config = dict(
    num_hidden_layers=25,
    norm='rmsnorm',
    attn_scale=0.0884,
    bias='none',
    optimizer='muon_hyperball',
    beta1=0.95,
    max_seq_len=1024,
)
MLP neurons of a small language model. Each row is named by its layer, matrix (down: output weights) and neuron, and shows model dimensions 128-255. Each number is 128 + 24 x the weight over its row's rms, rounded and kept within 0 to 255. Numbers have three digits each. A neuron's up and down rows have the sign that makes its largest values positive.
A block is one neuron, or neurons of one layer that tend to fire together. After each block is what it responds to, as a language model described it from the Wikipedia text at the highest values.

L10.down189:102134140134165146139131120158134115115149133108119109082134138147148091128139113138131124110161122123129127182090111156113106152126137114089101135130124103214136128133096111127098124173140115080166141160153132083099157097110174143131151182124133108166159147123114139071170115158154162084126116100098128142130081141118153098148135138162137121159186123110142175106117116142153118146135
L10.down272:101114141102117158114155085131158115151130113157134196159127153138133124107164165186131136120166103121099090140150118129111145132137150132129160139120116167154115167147117155142121125122165147113148141175149106081153142155143124093156116105064142128136116134114112117149127137169096147043147112160107188107118151109112187131159133131152110117107125106121126121136135113136157190122102
L10.down473:110158165148139126145168118150130121156114100110116131106135131118127125065160126068115117110133095110101160135121117100112129152188075147148149117161162109110130112110144147115109109131160133125128134146154119099133118154179134165090105123136119135139112125138128095161103094148138140150168133116144080106088115120114170083107116139118139114126144150119177123099148133088129153103129
L10.down538:172126139137111138111110123115078131138162108111137118108068124153115148136117125153124137099134107123099104119098139116125137115108101134140108157135150111160135105160120084150143152159168094138127142114168128145123122136123135136121127121167125142146112151154141158170119123156144149128119143159100133098074124099114168129172109098079122148154123138120128111152128142129123106151148
L10.down561:144140116108094130119154129123120143098120150106108113166104161078112162119068093176117145096148113137214088129104112137126126121094152106157125060085141134150089155130141109151120136122146148112163142130136159109118121102134074105110133123134137130181111212078136119112139149131155127112140139126148120124084134142143140153120126162127130112106118129143099116143089142104092137112110
L10.down664:124132168080124148138157136094095143108110119110144105173130119155154163117134134148117113147143111110155084122095082127108137143106102132101178136143116122146098095115154131160115139151135136098155108173198140130143117135159102125123107137135129171155135153095154154119108116133098147096123104114087154137136101120132125106159160126142126150083118131133127098126119145157117127153137
L10.down875:141146152135112138144090159142127137164101118153138104088094127137095143128135109117140115140113110167176149124130157161160142149128157127115152143109102086105114118149154135143122133064101111105122139160143104136154115133156113113138126111161176145094107104159154090103172133141147114092141094155091131179088141122161111088154098134144110130150149074121133218104121112112115080122150
L10.down980:177139128114137146133157147149131124124105114093097111152142142090139118119139156152097141132115123163106130143112132093137099117106125123092109123140113137084139077165146131133112148176079136104124136126131135151129165166096122164143107157133108086142138151121124112082167125132111093126135156093102131112157104098164122077161120150126120156130109136140113154133105150146150133120163
Description: Fires on "is"/"was" right after an entry's subject name opening a definition (Desroches Airport is), and on mid-word pieces like Easter-n, est-imated, e-con-omic.

L10.down119:166118145119134175105131081126138105116100147166111135095096141158161084141173110094176135086146118121112087170125107109120120164170132122145135096137094114136097131130136132160167135114089130087135130133126141159123184142136117136136158148120095158126157100121123103118159143152158138096144133153112130141130146130111144097167088144180120095111132120121113115147108146172158108127144
L10.down197:141154166076087179100120129124129115125091141123095126142154124099132136150127131131127151161109176142195107127133145130157170131116129118128145143161095112136140132179143151172140144147104087103144142117126155141100133134130131108144128150135164125137134142122117101074121110143101178108147073139147129139076163106107155159162133142125109126120136074104118126104150098131132136139106
L10.down440:130152146131086179122138120143145153171160118168147124103123142166079094143103117073143149131133115134126142088090117116108154127077124117066160110117163107137143122129137155123139121159139089109145112099159135139121162135088145115110124172136118099112118131148088165133171057137131118107105141154171126110087138114127157121113109098099132132157129107114098146150104131076122115153136
L10.down516:105159166110121143188123154156145141153154173143125132148105090150161170163173121113139087171072124144153148162130152141100124123092137146135127139086141139125164128115107174141113124144127168147164069142106106117091124130090119093123135131118131115145131114142153126113154151144145120124160166146165086120143115120125153117134148131150096110071118166111106141131152107158154162178127
L10.down520:133092129157119174128141115107149107125131149098097137136151122117151138093078085112132092101131151111115130106119138128112141127163159128113132133159163129121090125133114139153143114130109128087108137116093136091150178119138133140154127148124137105139153148141133120143109114138137141137117138153151146156104126135144109131122122104112122087161148123119106164153138128129138179133145
L10.down612:161137117156135155115174100150130123109092123138169086141153116148149149125133129122106149115135125129101099139140170155139141145094097118116106115138112110127159086108148116140133112126148141143100138107136151188091149131160099159139134101100110143165160118163141138150104140135109163146154140090123114131148168139137167104109137109155161112130144138162100111111094067129125104108153
L10.down745:133132091127098136157169112123145119146108085127109150133165091123110136079087106114096127107090137138155138120120122112110140135104105097103104117139117121137153121141106114096155124113107154133119110138154144115123130125129118140115120149133145125130144162121157136076117128097102112145119099177069122203158117158136126098087136141070122130156159145141151146153113118139118132118095
L10.down897:104101134141097093122109124122116150115090122138102122161120184116166119131107131131123131140107097131111129101138155132170152116091113118136136099147114143147152123112132146108135123104143091102083155181172141126134118114096112092144142119136149072086102122113149115119125109139109131114111134122124121144135161116159130124125132138126115074175153141127156139131180137140136121141111
Description: The word-piece "art", both as the word art (Chinese art, the arts, Artforum) and inside artillery or artifacts; weaker on assorted mid-word fragments.

L9.down22:139116119119114131093135117118122129148111132099131139150139125094111143101115148110127142140123142113142155151095148125152109108146139126150179120133103143138167158148123149138107155151067109159125170128139101133120116134128150119194119125124079124111138111143091127113178085149180108133129138146081105167105127115086163116135084129150088152105078109132095116107154141169118108156078
L9.down253:147104113146152104137116141114106132130182165121180109147114157145115127152101179150123169130100121163140145177123161168154086109124136158133145136108136157099155096113094125116152128102135098166118136121113152112122179155159157098137140105128127151160108122141054176105153130121179118118148140113100097144125121101103158114142105149087127139142133146104104146150129116115167100144126
L9.down365:115134114107119126136131128135147114142156145097100155152111171117122149114107164120123080120123172110177141136114168122155152131130171123111164125108104126106096117099083118186133082155086137098092137168167110134093137157126146096161105135147117138126163164104113152129099143129113114121146109160122168123113136161099151118093122107127126145182087065108096161147128150196127112165101
L9.down601:148174119118156122162140141151147111144109119106112114131118082112156120133163144099130089080139170142119107138140152112158111117154151121095121084125112111125151163100122147149132149157149112134130136132179126167146116131128085116163098181156120087141180150127130188116087118141106138154095149164137142134165115084114113130114149143108136103165105105102088146159138155127112099093098
Description: Final word pieces that complete nouns for institutions, offices and places, such as the -ty of university, the -il of council, the -ry of ministry, and the -man of chairman.

L9.down262:130108139118170140126138129116091134138138120134144124179171097193111144144049122125174096102128147086093103114130130171112116151078144151133105131113161171165133102143120068129137127156131116133096111159094092070146116125112138132084085115120135112098146160144176161120114125115107116097127169157124151135117128126085169123108103146134107142136106124112136150134132155144144163125097
L9.down299:092133144115127102114139125162175138158123072121139139175135119137127132129130100084111119126132114130128130076186105148120135147076162121081146154091177139135133146090078128116084121117160117131093145177120115103137117156151118131107153132137112147125100150136089174125148120122173125104179147133108101126118128115135123098073183148085146138137127112123142111107144047108144145179130
L9.down462:110127095142173145151137128112167086141133105126122137102127121120142106156150126169145112101144202110135105154135145110054117119152141152103171125148122157130121143104153091127157141112131113153094112163127117126141114121114115152100114122106091166119125145173147140128122148153125116117122122146158121132191119110132150106101133161101082125129129088152173110124179126105109131130104
L9.down828:148122168152144135172121135124121157134150133124121135168134140165120108153165097116111113139095110124137125157107150139104138088117122162143148131136122168120116091112138097159157141110157114131158114154119143115137157141107098167133103143111104137141114134150143105086134150114090160118129109158165114073140151133119131103111091158123106128171064105142140160168134145134155102140147
Description: Final pieces of split words, mainly "ate" finishing "Candidate" in election-result table headers; also wi-fe, Govern-or, In-dependent, and table pipes.

L9.down181:106110095119131093138113127109111095127149121129103120099129118168155125118113138154141154180129136138139133164119123126111144144126133178078140108142129130143104153173169162155127124171145099124113141126179090071135101122181105144120117101128149077167155150115187118153125148181116118152140081124151138124145111144110155098129107123105124210108106118130122102128099119149141131107128
L9.down190:133146095124106085120114118137123121135165161103174117155124124115155133146167113122066134107121157117150121115120126131098130102139185120146117119132135142107098166137119154135092059152104111082165171176151164143066086133142134129108104143125114096129125130137120140154096146157155130122097135133117101112167106174145119113133141128096107145124142130118097116125118140108123127115128
L9.down522:120111107172155147143134105124124067125154155146138054104129103154124173145128125145105110117135113144100113155127160079136148141176134113138158122154100093164128118148120112114128107143092104138128123170132074098164072091087096122096126078153157110130127136127144142102163158170157122101100114149121182129133130154110147099159161132104126164113110132137155120105112138108137181139144
L9.down869:125173144178132124135139086113116097124094128072132125114129127142125121102093099084071120127115116124121174130163126102129146097123099129129124150122125128187143137183155127149097142133124106190121125116135132116103139162098139104072149136114129103110122140148080169133127103162154117129109143137077150140126126159106130128069140153108149165165154157164153129123081149160134125150108
Description: Final piece of common words split into fragments, mostly quantifiers and comparatives like les-s, Mo-re, Almo-st, e-it-her, plus phrases like over time.

L10.down406:178133155150151095133140126111104133138110141109102151110118133110133138141134157145102130113120132150150112130111139099119123155126155088130146171129093129142095141114135163147121139126133143099117108152147101135142136175113097132134132128141129144141156146183123118174130095124117115091177126082132155099116116129105159121142104117110107105138107089140090149152149114088112162147100
L10.down424:088133148131158106068107154111107155125077123130186088170109120105120139120107112168146129143147143132095118122134142125110105162140137109119130080120120162108159111162172142130112130124129170102135137150125134122114132143149137095137155149114102216186112109121116136093089101124103130114141095144135132130138079082132100122140153149085123160126161089135108117144102175095158167126104
L10.down462:127090100136140104062099155147112138142106149126180129161134134097128161108140130163112116140114112120127102080068172181127150157142153145114158183158114095093109159119100143171156123173103122121147157122122150125078108139118118136140130120116114127108134146137118171112101141167124129142154152131129126105123111139143121132176102113101135137080130113097085104134094125093153156139098
L10.down525:129110150152151151097108077137133099128155126104126164142107123137102131133128120107121110060172133104098103093143152095142131123113159163132124081097147135105093090121132101155121129166181109130115148141125128122115129142109119137105157170141134133126110108139135193129096118115121118139072133131158151114130092138107091125166106139129098143139118140134108110101106130123099098089121
L10.down548:177071129150111165081121113131147111164109122083180153131132146104106164090150121124118117155146101123128116103111092118159163110173099164141105153155121125079159158098108132116121162148166112169124137166116150124149104135104113127145160136170144130139131139124077175156117141160164122141156149087143112117096094153153117181155105189106120119152128103136111072116125134119152125093086
L10.down725:151138118095136179121125131102175094120110132150135130106136143096167114102093079125173133098097153153129108102127136153156120140136119105122147179140125141129148150115089132119175104161132171155127126106158125101127161102141158119190155153156167142096115128107120168149126098142105121120115155136127127132140164083158157117121175135161126121097119105101133134102150122087168096137110
L10.down729:155144151109134141077110095127141094115142107130132164139157138111143139100081153128123150078138135105161110137125149132134124183105119127098090137116130148124140130129167087174097127163111149100148132161148124124126148128126150127146119144159110184114087110157133141147079187120134153128135136140123148155102168127149153132139139137124090099126150136129115137133171120115136106150122
L10.down925:145134168143126129114108130106128097131136117144165119142100119145182162145120124095120150140150134092124126136117086117079146139126092124141162105116168103111133131149144138140174135167114113112122137155119122119122149149155134139138130135114099145135103140194134154157115132111120116096098154109182123146100129121167093132157102139110103116100203128128107115094151190154128138111152
Description: Final subword pieces that complete words split mid-token, mostly female and kinship words like daugh-ter, sist-er, Gir-l, wo-man, and Spous-e.

L9.down37:142128138128124101139142158108113065174112148162122137171142139152134117114115132149155149129148072121163153128119103144156108134133173108160155141122134131148104118131119102139099128141121146123133121141100080095133093120129145093129122146126109107140132105114134081141098121147116164065120143089096141106119171146166119128198106153134177125140091147119161148102056109129148161137106
L9.down332:122117140100123189154147106155148108144132138130110118129088146146170126120129139202143130148105107113163140122168109131091134151153141109101148104104143152101124117118120144142137148136136079114099126158118155130169128121127092158090129158129130104151106126106101106130125138098144145131120170125122131134097175149103171133156154138120090089179136064154144096117137154112131176124132
L9.down696:128105139151120121098111108143072089117085103137178169152141137156140115111144121145097130077081143135127120151184162153160165103148146164146134151134093136101140162108162135112121148145117152124116110151132113126142140131091128155161131148152130147167178112070150118127096130168136099132135102161144138058140116147131127104150095160082122115140124141140115118129127130116156123171138
L9.down944:157126143100137126079124113108118148146116136174120144142099171134108141105133099111178120145170110111156092144059134097136093146134156149085131118127100146147123129124142129155077146129138134116173104106155158078157094173136136112125159167147129137119106144115134126117114134160125140127113105123126158121136144137117152106118161177154145129088120125125109118115081117107153113152092
Description: Final word-piece completing a split word, mostly compass adjectives like wes-tern, Norther-n, Easter-n, plus Neth-er-lands, elig-ible, to-ur-nament.

L12.down953:113113161145106116166121096151121107153143101139120105138153151138111137119114142066111148141126092096098151080109122146184170128142141178157153120122125150134123086120137104187133121109139095152117129155148132093155093112120147109131176122123134097126136131110159106096122133108111095155122126098174166138111151129112140095135122117143070129138127099117103134077121128112116099127072
L12.down966:110148120123128135155163150115115112113154099159109133172111147115159101161127141125133138096130122149136128096111164122151136133120131148153100154125122131120098164147155125126124107123160077125164140189119131130108118105120152106107095136163153168108115165108092138139131140091125118151104110125134158092102133116092129131112132145116130136153086129099116117120169176107106114115120
Description: Closing == or === markers ending Wikipedia section headings (Filming, Background, Awards), plus inner pieces of heading words like Poli-tic-s and infobox colons.

L9.down367:128101152156110112138078127128102152157130129149128129142132146158155140143169123176133104166096174094181117119136179154138112157121118080153109136158142105121180142118116131169119158135092105144122110143149105179126166115150127130154141112118151112145129133176127137148117113113095145141160128105112125110124152145155110105131163142135120117102159117125135163165145169119125100133140
L9.down449:137136156126145122139162158131110125103073117152118087114149091129141162130138153112120154111124126141138174088093161127106134101141124125133119147117117128108113151146121117112128118147111112126103165153140130095134108115096139155113124159100058110133136147149102179161138064114112135143098125105157172150138097097139130147128118159136117131155145133127147137063134113134148128133158
L9.down656:096113154140101134110122148119138152178144114099119132093124124130159120157146145125146139152124150122145109086108122108128129196181159133110084154079126123145139182143155132153127098126106110093156120088142100121118151135113111116142109128131120145145112130136133098138102142169116141120134138135119140085106098164141190097111138098112154123131128102102134106111132129128150133105137
L9.down750:120102146120150150113131125102137086093139164132112114120104119126125141124151118089106108130103178117127142142134163113093096130096107146140133167145134118101135106097149159146126114143152140143139132138133107121153144130151177113066062186146126160072125101140072171132120118165120115103148114124121126139090132108130095105143123099132145125110133124148107092077121174120108099102129
Description: Final subword pieces that complete a word split mid-way, such as individ-ual, inf-ant(ry), incumb-ent, oppon-ent, audi-ence, inaugu-ral; weaker on scattered other tokens.

L12.down769:137128189160149162127095146110133080141133087164153115085117187187127150158082098150083165102094107064125121113127138135128095125125099118175144095123082145137132128126098123143114082144101158144153108181107112137149107117113169113119095090093086108116123141134134140139118128135103090162157123143176120137134148088131148171123132113154136090134131146116136087115113141073146132087126
L12.down896:145133115135124144114115094084117135107131100127153129165143142134104138124121100153153120103126124136104140107111149124173068095177101130161097156113112119107127117133134099100078135120143120149106099149110136137143144133171151079143119136147118147137142170199091123132162107129127119133118138140135116101124142117167114152154156100144131141114137149134138131148127145131166098129124
Description: Final word pieces that complete a word, often in world, international, global, national phrases, such as Worl-d Championships, Internation-al career, glob-al.

L9.down141:133134129112136126170153115152110150130129110105123096137134135151157149127121134092121105067131092148114087113139131107129141138138118146129096092115136133092155070112115151148105163150128165118145106107136156158091181099048123204133134107135138083146152121131099136108111118083103141120123131157130095133143135103144126115146121121150174126158095119120124119115136117161141120099122
L9.down269:174109159109120164107110125161162124192097091153088114143108112119102153136130111109134113110109164113171097115113133179145102112125137112133139158128128128105130170127149157128138137153093138125123122132136126142123121146100122120105179127116141145160109130106132126124124122130098112082110110101153132128134138065157167128104082152132110114150130147176139091110157113107124115147114
L9.down723:112113118112135133136085148150104093192126110139107143174151133209114109132133082150113126100111076099120132092127169129105139156143133136106101117160110117090119112114149139126103146157130143125085123080161153131165102115122097124081141070127122133132134138126172109126131133125145125174158171114135153157149139111158150182133133103130184150139172113151124125078112123140116108117079
L9.down823:094138164107094154133165129163117125104127088125145147126085155134147145174106151142128131093155168119111130090109167121177175156168152128100106079136093162171159152145103151120162135120167106117148090104143168130115130119112144189127097125096154151154152137152140163148117161105169142148109127131130126147129066075106128108161121122123140152085113183121149165122138115128107156148135
Description: Word-internal continuation pieces completing split words, such as cult-ure, behavi-our, vacc-in-ation and Ill-in-ois, plus arts nouns like music, Art and design.

L10.down334:160135118159145147161130139123112075142137142128141072110108133130142122109141102085116109126112121145159140088112108106121159153129169103094132109106143119129126082142144120113112146139128118175155102140077147112106114130117144110158088093106157167097139113096104171160185096108141073149120142166152094151137102135121151131109177091122144128160110125111121105082160129161112105150097
L10.down529:157160126148109121158134124091164161123175096149117186114138109154181153146141159152129154158136148100115136085149150119146092078103141124099105113105172139105166129142175087154148136117112179054109101159124191103161165144118115135160109157179117111133128127175114123101112126137125084150109150145088173106129105109086119145103121102077084102107173149137120155155119140153126094104124
L10.down530:105137144158097126089135131132131119136111127143116037145137088078169140115166091165147109172089103144168120156106117109111147160122115090104149099140140153126129125154114141113159117118134148163130117143123091142142124094136134153124133081115127158110120150135149099101126119143110102146139141167102144135100137110142118139138181116098113125128097108122155116072098092086157157132121
L10.down653:139146144137163150105143145173124123162126169153154128179143113119134099135123138137080129104153122151152142154111099141128143127129126097141124106063096067147120129156126137082104128113125132142159097130134123131110151140191117095130078126114141112126146088127128137129143113085152164131177146112108165192116131112121114108148188134107180194122143093164127145145128136154133099160137
L10.down734:111151090144117105074136159120120155119112099157137093115104134116105126133177129117146124143149144129149132110133159114165131118110135095100110140142097126104127131120120172167074142101114154110139089147186147150104118166131098103154084084155116123057153128090141153135114104146101129100148147138089167111109148091144130089133148146105178125147117172105100120134099121148122140135143
L10.down760:154091145109131162123123139101143161128142129084121088121094114152157100126135147127128071147147104078105128131106135153154110116151145072119083110114122126157180137118119124090121087122098125120116110135139087107124070097162121094139085133106109125156126141129136137106133138084139183128121124145119099157114095149142135119104139100158133156114093102129162129172132127145140128122164
L10.down860:111134130175155137078091150146151140093167131135124102131116111163149142129160121121173139132166131133159146120138180128144119124082114113107166101111160092112117146108155130183131099111096150128107111165137133132124126103165147084094126163133083152096098146179169123133153117147138146155140100107146150102123148114105141129153152172170112129125119144102135125103131069121148120097162
L10.down1012:144073122097125134119109124144111156107146123126144141131142163140115093123100111106123116131142119162154158145150130131124111139167099118119147145158181152140161169149116152101115115110127135110153126124096142068166097104109157118137118126138140132126169145140108125139152150149125102164100113103133118105134140101128104137110101158146095120108134051131106076101140108148148121111097
Description: Closing ==, === or ==== marks that end Wikipedia section headings like Plot, Death, Births; sometimes table-cell pipes or mid-word pieces.

L10.down62:161134093134205167127134075094159107160142113147094123145104102107164117150136145128140148084130118151099102070107140127112167136130144146131131108136147120152138142127155128125113089183125127080126119132110087111131141102126148103144134144150099106094136134131102121179132138165116149119124129113132157115132119131116169132173137122165097108141105142114088096140125154123111146139106
L10.down191:140114106083130149141186157086142152115113108146112131158123066116137130110112094161160141103147093128074135123154102138109100103108108112135135149130114114138155125105145132127141153198136148136145119129115129095127083122094097126111124143120098142144089119148142149097137137147106126154144113118095158138142165156107140123120094158151113137135121121151119145099116120148131119115102
L10.down312:162141119099147142158127094108104148122114097163125120151121129118149146166134120170131072098120111100128186140108155106127122143135102106154119165147159120123112119145114178111105073113160158140109078128145151127142162126113147100139179163126153099210156080109150103161121117128127136139135111115118099121121110093128102114110177138133129084084120116089111137186130110117130088085153
L10.down412:136147177105118108146119106143133135131144169113137071130122109116127139062133100158158086104079151109167089161147125137113151128194175147093176125101110137123100133103177122125129088162149164159147109127138139188144145118119119148120126107161169126135126150082161107137105119149145132095106097155123138100098124128133132120169147117122114101125097080135139151133110092100119106096146
L10.down435:072135074132138157076130129143120109108143122107116116126162134125108090159156128149110123129138137107129144156199132156126125128096107130114146147114165179097105078131114090107129134128139152153138099163106138110123136129118184105118133163119095124124122113111133158118151208161107114098110143141109168076107137120122142069157111136137167097120139128107106185125130101137084121099093
L10.down888:124167128133119098102126152131130117118128111116153182172124173153104111127099144103120153091150106103121146127102114124114079143165139144107072123093117130070153146120167084110110140070143151114151145160140130124142120125141151141082168185096147140132128130100162124134126139146154130115122105132137135163163141121139157140157093144095143154148134077124168136183150100122132085134077
L10.down929:121159101153151144127100138119108111154072120106100132143126156125147102168167123127102147147123097116162129073091147130101131155151168131156137142088152113184135116086116088133089117105169111135137114146123133114133158144118146127134150109128105108120116146109085118137128173136090100106146123111111101095142144147074105104128114111124157135157132080159172170132153132112158117114134
L10.down973:153124125090147122117168099081123123151150142108095176116145145146150121125140190140179100153091134099156104167141127119110164079111112147103111114137168143138135121102119111142168133123150100116119086167145125141139145135083112109089165112145050151113146122161126130133120108112105138141110110100086051104102155116132134117127120114110117142110106143137155143136165120116102115152095
Description: Word-final or mid-word pieces completing a common word already begun, often in political or geographic text, e.g. ele-ctor-al, Assemb-ly, Sen-ator.

L12.down205:113160133108115109117090110114113131120145117107119125129135149113083135112115122150153140167175131129123158170168156116156102121110139123129129076107107098142163071110146127142110125144131145125178113105165139109126048171105097095083157097111106112119126184114149093122119081113117073154132121100096091187129101143143087125078136116103118143123138149110130135144143117192086154112133
L12.down788:162111126171132172060149087128091121135166144116128140132095114088138116153136161225134125133106123153169129104069146143132103137166146096116110140130124094151132132145078125149143161140062134155151102150148144145128158098075125144145134138146119149110152151148111093127156167146128105166120092133166122125116134146117134128130141162132140120132102130152144120129124128108135083165144
Description: Last subword piece finishing a split noun or adjective, often occupations or institution names: comed-ian, football-er, Facul-ty, Railro-ad.

L10.down15:150118145124172095151132164139148116131139132123092123175128155139178150085123147131138116137133119149127172088169087136134136119130116155113102168176110126162183109145116105109158125160118102119121171129177153159124078169137128111109118108124076155126096126130113139099161110136132108123148121054166134117117126120128094134091130111159086136107149113098119148129159159088109172158152
L10.down25:147102138139108112140145131138128124108134145133138144101132080108119102150100133084102155138171131143139140121129081124134142138086160099106156119134144109148194126171126107119087125144156119120160159153121142115120121158131089114062137167115111098116131103203144124147138150172152138073066135120121129159128120179142118156156145125111166102174102128134119077169144158108106119129112
L10.down110:118153108174128116105114122141128121132106115088149134124151114145139125132126086075139152115106074079121134145150158117104135139175117113122149140182130125118096115112114178130111119133163113108165068127156136168122090135158110144135127163150101098105093137147148085102127154128159114149151099163164122118108106155104127131138129123109162168127086134142154124147168088153100114125129
L10.down143:117133126128146111167110144144126125116132121133145152115190149150182097124164078132134108110108094129082150120118087094158148160152126117142105152105101141118099114126133146130146123157133105137111146108153137118103080195129114123159134112174103111113114098117118153157100105031133101094112167124118119128088100115118121139172144123116133127113102115138108113124120149136095140161189
L10.down207:135162102121120096096116165115123145087088208118139130098091126119131129165089119099153172110109116120090151127133088138153118132094092139119095102157126107144149140140126093137160119126082124162139110131133146148121108137141151167104131108157145124103146088131127142158122117108167175132100128122200143118114143136078088158139183146089128138097115144125122114122116147147139139147114
L10.down355:141107109126157105141125123135150138103087178137099169111159134126142087132126115125101130085145126123137072144176111126110118133128161153055157124095089142143154089093136103160146126136143095168141120155173146146125090157144112138095091099098150091080164152126118159103123096150144125067136128119138103153143102130091099107139136128142123109123129104115090074104159127094136171126152
L10.down369:138126116138127107152127128156139147114137116151122125162155158101158165120102147111144129131128155138098121085105141207122135123130119169110102093169141098167145128152126116134133106139149102145129113138138104120138130122120157146159118142118130091165139122133134106077133118116127148147105157180144112127076164135114153119169098155107138098115120088123144068110091147107160143168129
L10.down872:120134176149121148137142121141086123121155138105135110088106109143120106117103121101186160160135113160114120143137066183137158111155131140128089134139090118146137109132131098123147172092178156134119073101163139120112110142141133105117065108094152097103131104116091141133109137121082147068099126128131136165094129136102121113128137098128086107151146108129162099147146166136141128119119
Description: Negation tokens right after an auxiliary verb, like not after did or is, t in can't or didn't, ot in cannot; also to after threatened or forced.

L12.down230:100139127199122106117151147150158122133111160085143123149163131086143102117115080114122140159120102106078123130125143162126136159158147137105102197101119141146129122142116116148131102159087104140125118093136143144144139131153160118139095151102101067152138131104100182147104125132140158110116154181089119110103089140135133150147179084138161144110138143140138119134127152198148121156130
L12.down368:157141107147130157154132123118088127088112163121133090113142122104094081141129126089148155127119105106154080158136106166099121140132149109130119132118120151116144090141125112109140109165119109105163133121118138127183092138126100104091158166128121106199170144098167190163103104175154137142122133155124157120088107119122156114119132085124147111136142121123139190149143119128110177110135
Description: Adverbs and negations between a subject or modal (can, should, will, did) and its verb, e.g. also, not, only, generally, and word-ending pieces like -ly.

L10.down8:182133169134131131104118116140152130155118111176097154116107137172129103121112137165109132130095099133139150152124150135103158109114124160086112130146109104106123121096097123118120157141134121132112129151155107115141168143146122143175114128134139152136131121129103119144141176165139149125154140150126169125116176132146125144105114139144080093149081133114104120165114174183136103129156
L10.down59:110069143119106113132128129134164125134180134140109162144128111108117128098089144115118151115094173143086079142157113112130119129136115142137135138097185148114092118100110123169123140135147123092119130141125078142128162137152124126154130118141138122132174120116042125152123143151119116176087122107081132131138096114110162075119099158131097123118143101108083144144122150109137106094094
L10.down188:125079110133128161091137164166121121135120085092101110120098121170138134157118125135080149099142117129112110138128099116140115117130151153123110155127104088132088148130135145193123100066105094070081152095157159143124126133106110135100163124134130153139181123106128154131118111125090149097151099150123136138137124095145097082166129120127103114157100130115132158139167137136144138127129
L10.down380:110162153149115108120121089163141142151090115100141161128135137135176091143129119125128137122183124130084119137139142115084175132153147136165093100154120111125121127130094124137132115113136137159089098148130102100085156092097111146109088113149098133153159157118125105130146112119080122118141142151083137132120151146168156066115137138130126110131112140100140135134133132166133103146119
L10.down478:095104158074181153082123099149173111155108109124115134092085109139176139114141126138090134097094127146126095131117129163145130149162122161113190140134142119118183116129120148158183126160116128106138143147153107092085152112134102091112150103140126097153148158123092134110140148157127115119158120168149125134122133099042166098171160121132085103122102122121101136128128139125153146168145
L10.down563:164125140136115148102154135143178069132146100123147129137140170142126120110067128123146145131149147115125127149123135159120170106140140129137142117120089128104128137112137096152134093144103139112136121113174084117094172130123143096110141179191120171136126156135139174142137181136131108132199137131129113112096115135115141101139161121142099154113098127146108151110132113158114144135099
L10.down859:136125130114176123134123099131086126126146127181132137110123187121171177134140128120143128135149082173111128141091110104090143135153141132102140149134111109152151134115114101141128133121120149121119103130132126141087160107139147144097129123107148124120149110136129090135117132115151143127115139113125155091119127115111146067160139131128075134081123120113199126137123108110186145196156
L10.down862:138154136120137151153148091133126128179159139182122139168132150104137075092122142130112096097088161139101133117116162124117142153148118125118139124122119136077137144115119123144165113109066137125138156128103137111133138127135141130133108120123071125109129126129082159107104166169151121112161093139098148082102145154140159130109095133130141099185071098111135102132103095148184131150125
Description: Final word-piece completing nouns for performance venues and media, such as studi-o, theat-re, tele-vision, st-age, radi-o, festiv-al.

L9.down48:156125128177100107134164100121099161095119125161140104149141099107163139182105121166106122163126103131121149132153125129155143146114113123070165104122143122156157154137121109115126109082109149063101102113139125150114129158150118123110163174139140127133171121149161156143146127114104086095107119134114088109135115108140157156117105132120130117101137127143117107122167101141150112152123
L9.down247:150148145151138107118142131145129128117114141150141130117092137092096166132106154147115182107167111123119095090163134119103108154160163126090170116122133069088137157104132055096137112126109168102133121120098120107135148132144135093164083104125125145126120137069124105107147118116133108106142100114127153125120099153175107141136137105151133117176133126114129137161141141139156116148156
L9.down619:117140093153129117135106140136129171113120177103087121121143135088144153145114072131145161131150159155155135141159157161138082169135137106124123125109114141129148091145094102144123074126108154146165137125160133167152106134171123065127144082100124140127119152133118102148151082127148127107132143109123144160089074109174156165113168113126135151131129131128110141089173125093158170115124
L9.down966:081104105130169108124112116132142167114120105148118146143115118137146140150118107111126138132112101144123087103117124111095103139156135101172131103133100128118142112105110107133143143126114153142184168144166137155134133129127166116094148139112084100132107077180152121122105146143135129129148136120123170120174094143157098107144136124130173154107142139149132121113129109111136167128118
Description: Words that introduce a coming verb: mostly infinitive to after verbs (failed to, designed to, tend to), also modals and 'll (would, can, we'll).

L12.down109:129119127154156145140140104128109076168107148173113099121138104129159164165128119148156135160121140114140123151129084159092127132186156112100152118158106123131138087112089125106175123148131103142122130114121165151179134116115116135075102128160128163127143115087132115126128137129132089165098101101124096145118131082149145117101138162075121125162089117143142170140125117165115159112093
L12.down406:140139102135132144151130122104081089121147111125107130131171105163154126122177153140175114091107170106119159143159151142092096135130131144117129136149122139126130106135115108155108087153153106128118069140154076135131093141160143096136103175115103113117141124146120147187116133179131147167144156136099125090141110143102159115105162139098106105115123124117086159119169112158108170138143
Description: Word-final pieces of official titles and government bodies, such as Speaker, Senate, Secretary, Senator, and the word president, usually before "of".

L12.down7:158131090095133132115105113097087103116121134108139104134159087141115120119120103142115116135096120118150130131120146150128117129077172161146115163095127097134104086118116152126140105160098072121123168160103169130116135114086153106121147176122092131120149151129081160113128112158170123152152145156124123138096085176132113121176100144143107144150113123186116143106131103123082124101157
L12.down634:164128158172108135085104133164140128130122146116111160140175101150096124124150095146087074103124120093086153103133111133117134131152132145152141125120124123096127125141114146132168168110114135106135142154192130135082132109166124147134126134111091155104142173156111116159098141123146168179112156117128169126147139173130098157119129122123114128088159080094123151138123109091158169114083
Description: Final subword piece completing a word for a woman or female role, such as princess, wife, queen, First Lady, woman, Anna; weaker on other word-final pieces like entirely, body, stability.